Weights of a small GPT-style language model, trained from scratch on English Wikipedia.
Size: width 256, 8 heads of 64, MLP 1024 GELU, 17.8M parameters.
Architecture: LayerNorm before each block, untied embeddings, attention and MLP in parallel.
Training: a variant of Muon for these matrices, 3390 steps.
MLP neurons of a small language model. Each row is named by its layer, matrix (up: input weights) and neuron, and shows model dimensions 112-207. Each number is 128 + 24 x the weight over its row's rms, rounded and kept within 0 to 255.
After each neuron's rows, "fires on" lists the tokens most often at its 100 highest values on Wikipedia text that the model never trained on. A number after a token or word is its count.

L7.up196 [158 125 157 151  81 174 150 116 146 121 118 138  98 105 115 140 121 129 123  98 134 127 127 141  88 106 113 143 137 111  83 125 116 131 112 112 170 121 120 122 140 135 131  98 128 116 159 173 125 162 123 143 124 150 100 149 126 136 158 120 159 129 129 128  92 127 119  92 153 146 174  76 132 163 119 143 157 135 124 112 153 140  81 130 136 155 108 133 112 131  97 141 129 123 103  77]
fires on: " inf" 10, "." 10, " because" 9, "c" 8, "ars" 8, " prot" 7

L12.up936 [150 120 138 121  97 121 148 111 147 132 115 128 106 132 121 116 118 124 151 136 147 132 138 124 115 118 129 144 106 124 107 105 128  81 156 122 109  83 164 130 145  89 159 146 159  86 150 117 131  92 106 151 158 141 145 117 148 161 113 129 118 102 130 131 151 107 129 124 130 148 161 145  85 100 108 111 105 129 109 101 101 145 150 187 129  86 156  84 152 153 146 152  84  90 108 112]
fires on: " F" 24, "F" 20, " St" 13, " L" 5, " H" 5

L8.up611 [ 71 135 138 104 136 142 174 130 126 108 134  85 137 165 124 103 161 123 111 202 107 130 115 132 140 147 119 132 106 152 116 123 131 122 165 115 126 137 138 148 107 126 129 110 117 145 134 107 125 141 171 154 124  96 130 128 151 125  99 155 139 163 103 133  86 142 105  98 117 109 100 129 138 122 122 147 164 135 166 142 161  91 114 126 144 120 181 131 117 109 125 159 131 129 126  58]
fires on: "s" 23, "c" 11, " in" 6, "it" 5, " A" 5

L7.up430 [ 67 139 109 105  97 139 110 117 132 140 102 143 160  95 116  95 124 154 134 143 161 118 126 138 124 103 160  93 158 129 166 136 116 166 122 159 148 119 120 110 152 122 141 173 128 130 133 114 126 159 127 136 135 128 116 141 146 129 118 117 128 101  97 115 139 135 132 134 147 120 124 117 132  91  90 117  98 131 166 138 153 143 135 125 123 153 130 166 134 133 124  81 167 128 161  92]
fires on: "r" 37, "y" 12, "an" 8, "i" 6, "ab" 5, "ri" 5

L9.up462 [ 96 133 156 124 132 160 152 133 118  83 126  90 123 119 133 141 103 146 161 128 147 180 101 134 139  99 126 116 146  68 142 153  98 112 134  89 122 138 103 139 106 108 112 137 102 150 137 120 162 135 155 175 132 147 122 141  95 169 138 119 161 129 109 143 118 120 138 142 161 103 172 103 120 141 125 106 184 126 116 150 101 130 135  89 138 160 139 112 139  68 143 108  98 133 140 128]
fires on: " s" 52, "." 7, " a" 7, "ing" 5, "et" 4, "s" 4

L11.up695 [120  99 105 119 103 103 131  92 121 137 130 130 163 183 138 114  78 115 121  87 139 132 126 163 161 124 141 107 120 103 157 127 123 149 103 159 129 101 135 122 127 128 124 106 173 148 114 124 131 120 108 150 163  98 176 142 127 108 134  90 143  95 150 135 122 128 126 149 100 137 107  99  85 108 118 137 124 129 125 128 136 135  88 154 101 112 166 100 159 143 129 143 131 145 105 116]
fires on: " B" 40, " b" 23, " D" 5, "h" 5, "w" 4

L8.up341 [137 125 115 116 130 122 111 133 163 112 140 132 110 119 151 129 140 108 128 126 116 108  93 117 151  86 201 157 155 129 130 162 111 163 171 138 168 171 139 132 154 161 108 134 153 137  89 163 102 152 164 157 123 170 142 132 104 113  84 158 118 105 131 156 152 126 106 108 157 128 119 142 132 131  99 123 120 165 164 149 187 122 172  78  96 107 139 122 152 107 124 120 118 143  90 131]
fires on: " in" 23, " around" 14, "," 14, " to" 8, " near" 7, "eral" 4

L8.up201 [136 134 116 167 104  73 146 164 158 160 163 133 168 107 130 135  94 116 150 115 136 158  97 113 133 136 117 161 155 160 109 111 101 143 148  96 127 133 185 128  94 164 163 160 127 139 113 113 138 109 142 120 176 160 109 111 147 124  99 140 102 183 120 130 117 120 138 118 114 111  93 121 159 109  95 150  70 154 120  93  85 129 108 103 146 133 101 121 164 121 152 121 105 140 121 127]
fires on: " and" 35, " to" 19, " –" 11, "j" 10, " of" 5

L3.up600 [ 99 120 121  94 164 156 117 113 150 156 136 104 157 128 114 108 144 131 111 127 136 155 141  99 113 182 111 101 101 110 134 106 131 169 137 168  78 124 148 116 104 153 133 132 112 141 130 118 124  97 136 125 132 121 113 154 149 126 134 107 133 147 107 116 115  63 124 134 108 109 147  93 165 132 121 119 198 119 112 137 177  64 134 131 108 148 150 125 115 164 138 131 144 152 140 111]
fires on: "anc" 23, "ot" 15, "c" 15, "it" 9, "roll" 5

L8.up954 [128 149 124 148 126 147 149 148  99 155 158 125 180 140 132 105 160 129 125  98 138 109  87 135 103 144 107  82 147 136 122 116 164 137 141 145 104 111 105 134 147 111 156  99 136 129 130 115  85 129 129 104 153 117 110 125 125  93 152 106 118 112 103 133 187 116 111 119 108 119 161 153 102 142 133 101 139 139  74 135 140 122 178  96  92 121 146 140 120 114 114 123 119  91  94  90]
fires on: " ac" 18, "'" 14, "a" 10, "i" 6, "an" 5, "in" 4

L3.up196 [135 142 137 150 124 133 139 125 112 105  97 115  91 103 160 132 133 133 107 100 166  84 112 153  99  93 162  94 118 114 113 181 122 144 114  82 187 132  96 113 165 173 102 162 161 163 112 104 144  79 144 138 128 133 143 104 130 125 154 132 135 132 141 122 123 181 138 113  67 143  99 181 117 125 111 159  99 146 111 153 110 127 104 108  99 113 145 139 148 145 107 141 100 123 127 102]
fires on: "ust" 13, "ic" 12, "est" 11, " just" 8, "ed" 7, "th" 7

L7.up471 [117  88  90 125 158 146 126 148 170 157 123 146 154 110 119 189 139 114 144 117 108 102 128 129 123 155  96 121 123 171 175  99 159 125 133 137  92 143  89  93 118 109 130 154 131 123 131 155 114 100 128  80 126 141 109  99 177  81 107  99 154  94 141 149 139 160 122 126 111 145 117 141 141 111 117 103 154 111 110 153  99  80 131  94 113 122 123 149 102 122 135 159 131 130 132  86]
fires on: "th" 33, "f" 11, "h" 10, "rd" 8, "nd" 7, "st" 7

L12.up895 [132  87 137  71 142 142 120 104 190 121 154 143 119 128 150 137 127 136 142 150 170 163  95 125 108 114 146 131 140 132 135 118 108 110 151 128 141 128 166  95 167 138 126 150 139 143 120 154  85  87 162 130 136 139 121 147 139 141 127 139 120 124 108 153 146 115 139  78 123 138 115 154 147 117 140  93 138 137 119 126 149 125 144 122 116 133 137 159 120 111 148 124 113 159 139 166]
fires on: " /" 17, ":" 14, "," 10, "'," 9, " in" 7, " %" 5

L3.up696 [108 139 134  84 144 134  97 113 140 114 122 151 116 114 143 107 126 188 130 102 156 128 149 107 112 108 150 131 141 127 150  94 105 108 138 156 137 127  97 164 172 130 117 149 172 141 147 106 116 125 141 135 117 119 129 167 119 136 149 168 123 153 118 131 113 121 149 135 153 136 187 114  91 126 102 121 123 123 144 129 175 116  96 116 114 137 148 141 118 132 150  98 120 146  79 139]
fires on: "ly" 19, " called" 18, " named" 12, "an" 9, " as" 9, "r" 7

L9.up78 [134 147 151 109 140 161 154 164 160 157 119 102  98 148 119 141 161  97 111  56 130 115  82  83  95 131 117 125 131 131 126 130 122 111 125 144 160 144 134 144 156 138 118 127 130 136 111 100 108  78 149 134 133 115 131 112 129 138 135 172 103 113 125 106 123 127 129 165  84 107  41 113 147  99 168 125 152 143 108  77  71 126  90 156 106 121 139  96 130 104 116 155 121 140 121 117]
fires on: "," 34, " to" 13, " D" 8, "ard" 4, "ing" 4

L11.up704 [136 196 156 123 165 125 137 158 136 158 152 155 135 132 182 161 115 139 144  95 145 167 133 119 112 132 115 131 124 155 137 141 102 136  87 116 130 122 149 124 166 104 190 130  93 133 125 143 142  86 121 164 152 162 109 110 137 128 145 141  97 201 106 136 134 126 121  90 129 136 141 152 114 167  90 111 132 158 117  88 125 145 109 122 122 149 180 102 147 111 112 129  75 117 142 147]
fires on: " and" 38, " to" 10, " such" 9, ")" 4, " &" 4

L11.up332 [123 114 104 132 125 100 121 121 102  66 114 117 153 163  97 127 132 136 152 151 108 109 117 135 110 119 137 140 122 161 153 128 113 163 143 107 173 115 121 128 107 103 118 149 153 159 135  91 141 121 148 145 134 127 140 134 145 114 118 151 163 130 121 152 123 145 158 147 128 143 116  99 121 120 110 162 121 187  89 109 157 116 191 128 158 152 161 132 176 113 123  98 151  99 170 139]
fires on: " a" 38, " b" 10, "in" 8, " k" 5, "|---|---|---|---" 4, " an" 4

L7.up652 [ 96 155 138 153 138 156 152 120 138 120 117 138 147 144 146 166 144  80 151 167 157 164 131 106 147 122 136 150 138  88 141 122 135 104  90 158 167 109 129 119 180 169 142 125 115 129  81 134 103  52 120 125 129 115 108 145 105 136 155 124 123 176 135 178 116 122 112 158 102 145 119  54 120  72 104 121  74 144 119 162 117 125 148 128 138 167 105 162 121 123 165  90 144  81 134 127]
fires on: "s" 19, " his" 10, "3" 8, " a" 7, "ess" 6, "1" 6

L9.up270 [113 142 122 166 130 117 159 146  80 168 124 167 128 118  80 163 127 132 136 127 104 158  80 121  98 164 114 142 141 127 129 162 139 134 116 149 153 106 133 133 154 152 111 163 105 138 137  93 112 218 143 114 179 158 135 144 100 154 113 122 120 127  81  85 178 118 107 122 122  86  88 120 100 125 177 108 130 122 143  97 127 122 149  85 135 145 148 141 129 132  99 103 139  86 134 112]
fires on: "i" 53

L11.up673 [126 128 117 129 114 117  95 157 145  98 164 156 104 131 116 128 145 113 120 127 163 167 116 124 148 122 106 122 121 136 126 147 137 152 124 147  85 138 138  85 108 115 113 125 115 145 172  96 133 136 148 169 140 129 103 112  91 127 139 161 114 117 183 134 124 130 120 116 148 123 112 138 162 145 130  81 168 123 147 146 118 138 211 129 158 113 154 151 133 158 119  79 159  98 132 167]
fires on: " an" 40, " An" 6, "hen" 6, "ch" 5, "oun" 4

L5.up306 [ 90 161 176 105 133 107 106 105 135 112 153 132 119 136 119 130 104 141  94 125 131 164 124 112 151  94 115 131 155 107 121 150 126 155 137 140 112 105 104  96 132 137 130 160 137 140 200 107 107 144 120 177 128 151 154 180 107 133  90 139 142 167 167 154 101 182 149 159 144 118 163 119 119  78 116  99 131 131 142 104 137 136  81 171 121  97 118 122 119 123  93  58 153 155 128 144]
fires on: "r" 48, "an" 10, "k" 7, "uk" 6, "ry" 4

L7.up656 [104 131 115 122 112 138 110 115 135  86 134 136 149  89 100 125  83 153 156 156 133 160 116 156 127 105 130 123 179 156 159 145 116 126 115 110 116 132 131  89 148  95 114 126 130 107 137 114 169 152 124 150 108 166 114 164  93 154 121 102 165 181 110 128 151 119 177 134 183 147 137 122 151 112 121 109 148 145 129 167 139 133 194  91 195 136 137 140 139 125 138 131 157 130 146 100]
fires on: "-" 21, "ing" 8, " one" 7, " a" 7, "im" 6, " an" 5

L3.up874 [136 123 149 175  99 194 152 160 166 144 158 163  92 104  73 138  74 135 113 146 149 116 147 138 116 111 129 127 118 112 124 131 101 119 116 110 104 111 149 138 102 178  77 112 169 124 149 143 121 119 166 106 125 179 140 112 107 151 113  98 176 108 133 133 120 151 180 104 172 124 145 150 163 114 123 143 132 164  75 152  88 123 119 129 141 106 103 127 128 150 134 129 112 157 115 109]
fires on: " Pl" 30, "um" 12, "le" 9, "igh" 9, "er" 7, "f" 6

L8.up559 [147 126  94 129 176 108 107 151 176  94 148 144 110 133 107 127 144  96 111 129  89 127 108 139 120 110 111 108 157 124 147 139 139 124 160 142 129  89 125 123 112 120 151 137 147 157  88  79 126 113 130 144 153 120 112 132 141 166  92 144 153 139 167 157 108  94  98 139 119 139  98 114 127 134 152 118 157 118 120  89  72 101  88 144  97  81 117  90 127 133 174  68 127 127 130 141]
fires on: "," 18, " new" 16, "s" 10, "ur" 7, " the" 6, " to" 5

L8.up89 [120 158 125  98 107 123  98 107 124 134 168 164 160  74  98 165 124 170 124 100 147 110 134 137 163 112 130 161  76 149 113 110 132 170 137 127  76 115 112 107 147  63 122 141 152 109 108 158  89 112 139 136  94 144 110 130 164  68 122 220 159  98 128 157  79 177 115 100 148 179 120 108 128  97 109 111 102 148 135 111  89 125 137  98 102 132 128 145 154 121 114 139 139 119 130 119]
fires on: " and" 21, "f" 14, "h" 8, "re" 7, " or" 6

L11.up791 [ 86  80 152 124 105 116 130 125 146  79 131 124 136 126 131 108  97 104 149 163 143 155 182 160 152 155 100 145 132 152 157 128  93 111 106 175 104  81 127 146 129 153 157 153 128 166 117 113 103 107 149 183 164 131 133 161 138 126 145 113 120 135 165  71 108 106 115 130 135 127 123 104  84 166 117 180 119 151  94 173 130 112  84 107 107 103 166 129 113 120 101 139 117 122 114  80]
fires on: " K" 28, " L" 23, " D" 8, "K" 7, " c" 4, " B" 4

L8.up397 [174 109 122 126 102 146 101 159 143 153 166 122 117 155 138 160 152 124 139 132 111 150 142 131 106 134  63  93 104 145 158 156 114  97 132 124 115  81 141 120  87 139 130  75  96 119 160 131 140 114 114 122 116 131 120 129 148 134 130 126 157 115 133 137 136  89 144 114 123 114 114 110 142 157  99  96 101 128 117 140 157 197 139 120 170 124 136 161 134 128 125 102 135  75 115 121]
fires on: " an" 49, "an" 7, " were" 6, " " 6, "[" 6, " An" 6

L10.up739 [128 121 137 110 159 127 146 128 145 147 144 141 102 152 104 164 152 145 143 141 159 160 104 115 166 155 134 133 154 120 134  86 116  62 113 121 139  97 178 126 127 124 119 142 161 109 135 126 129  91 130 103 143 116 162 129 138 129  99 161 127 153 108 143 190  94  98  72 124 125 117 132 121 133  60 150 151 123 105 115 116 135 130 142 130 122  97 114 152 166 100 160 136 102  80 104]
fires on: " st" 35, " F" 15, " St" 13, " of" 6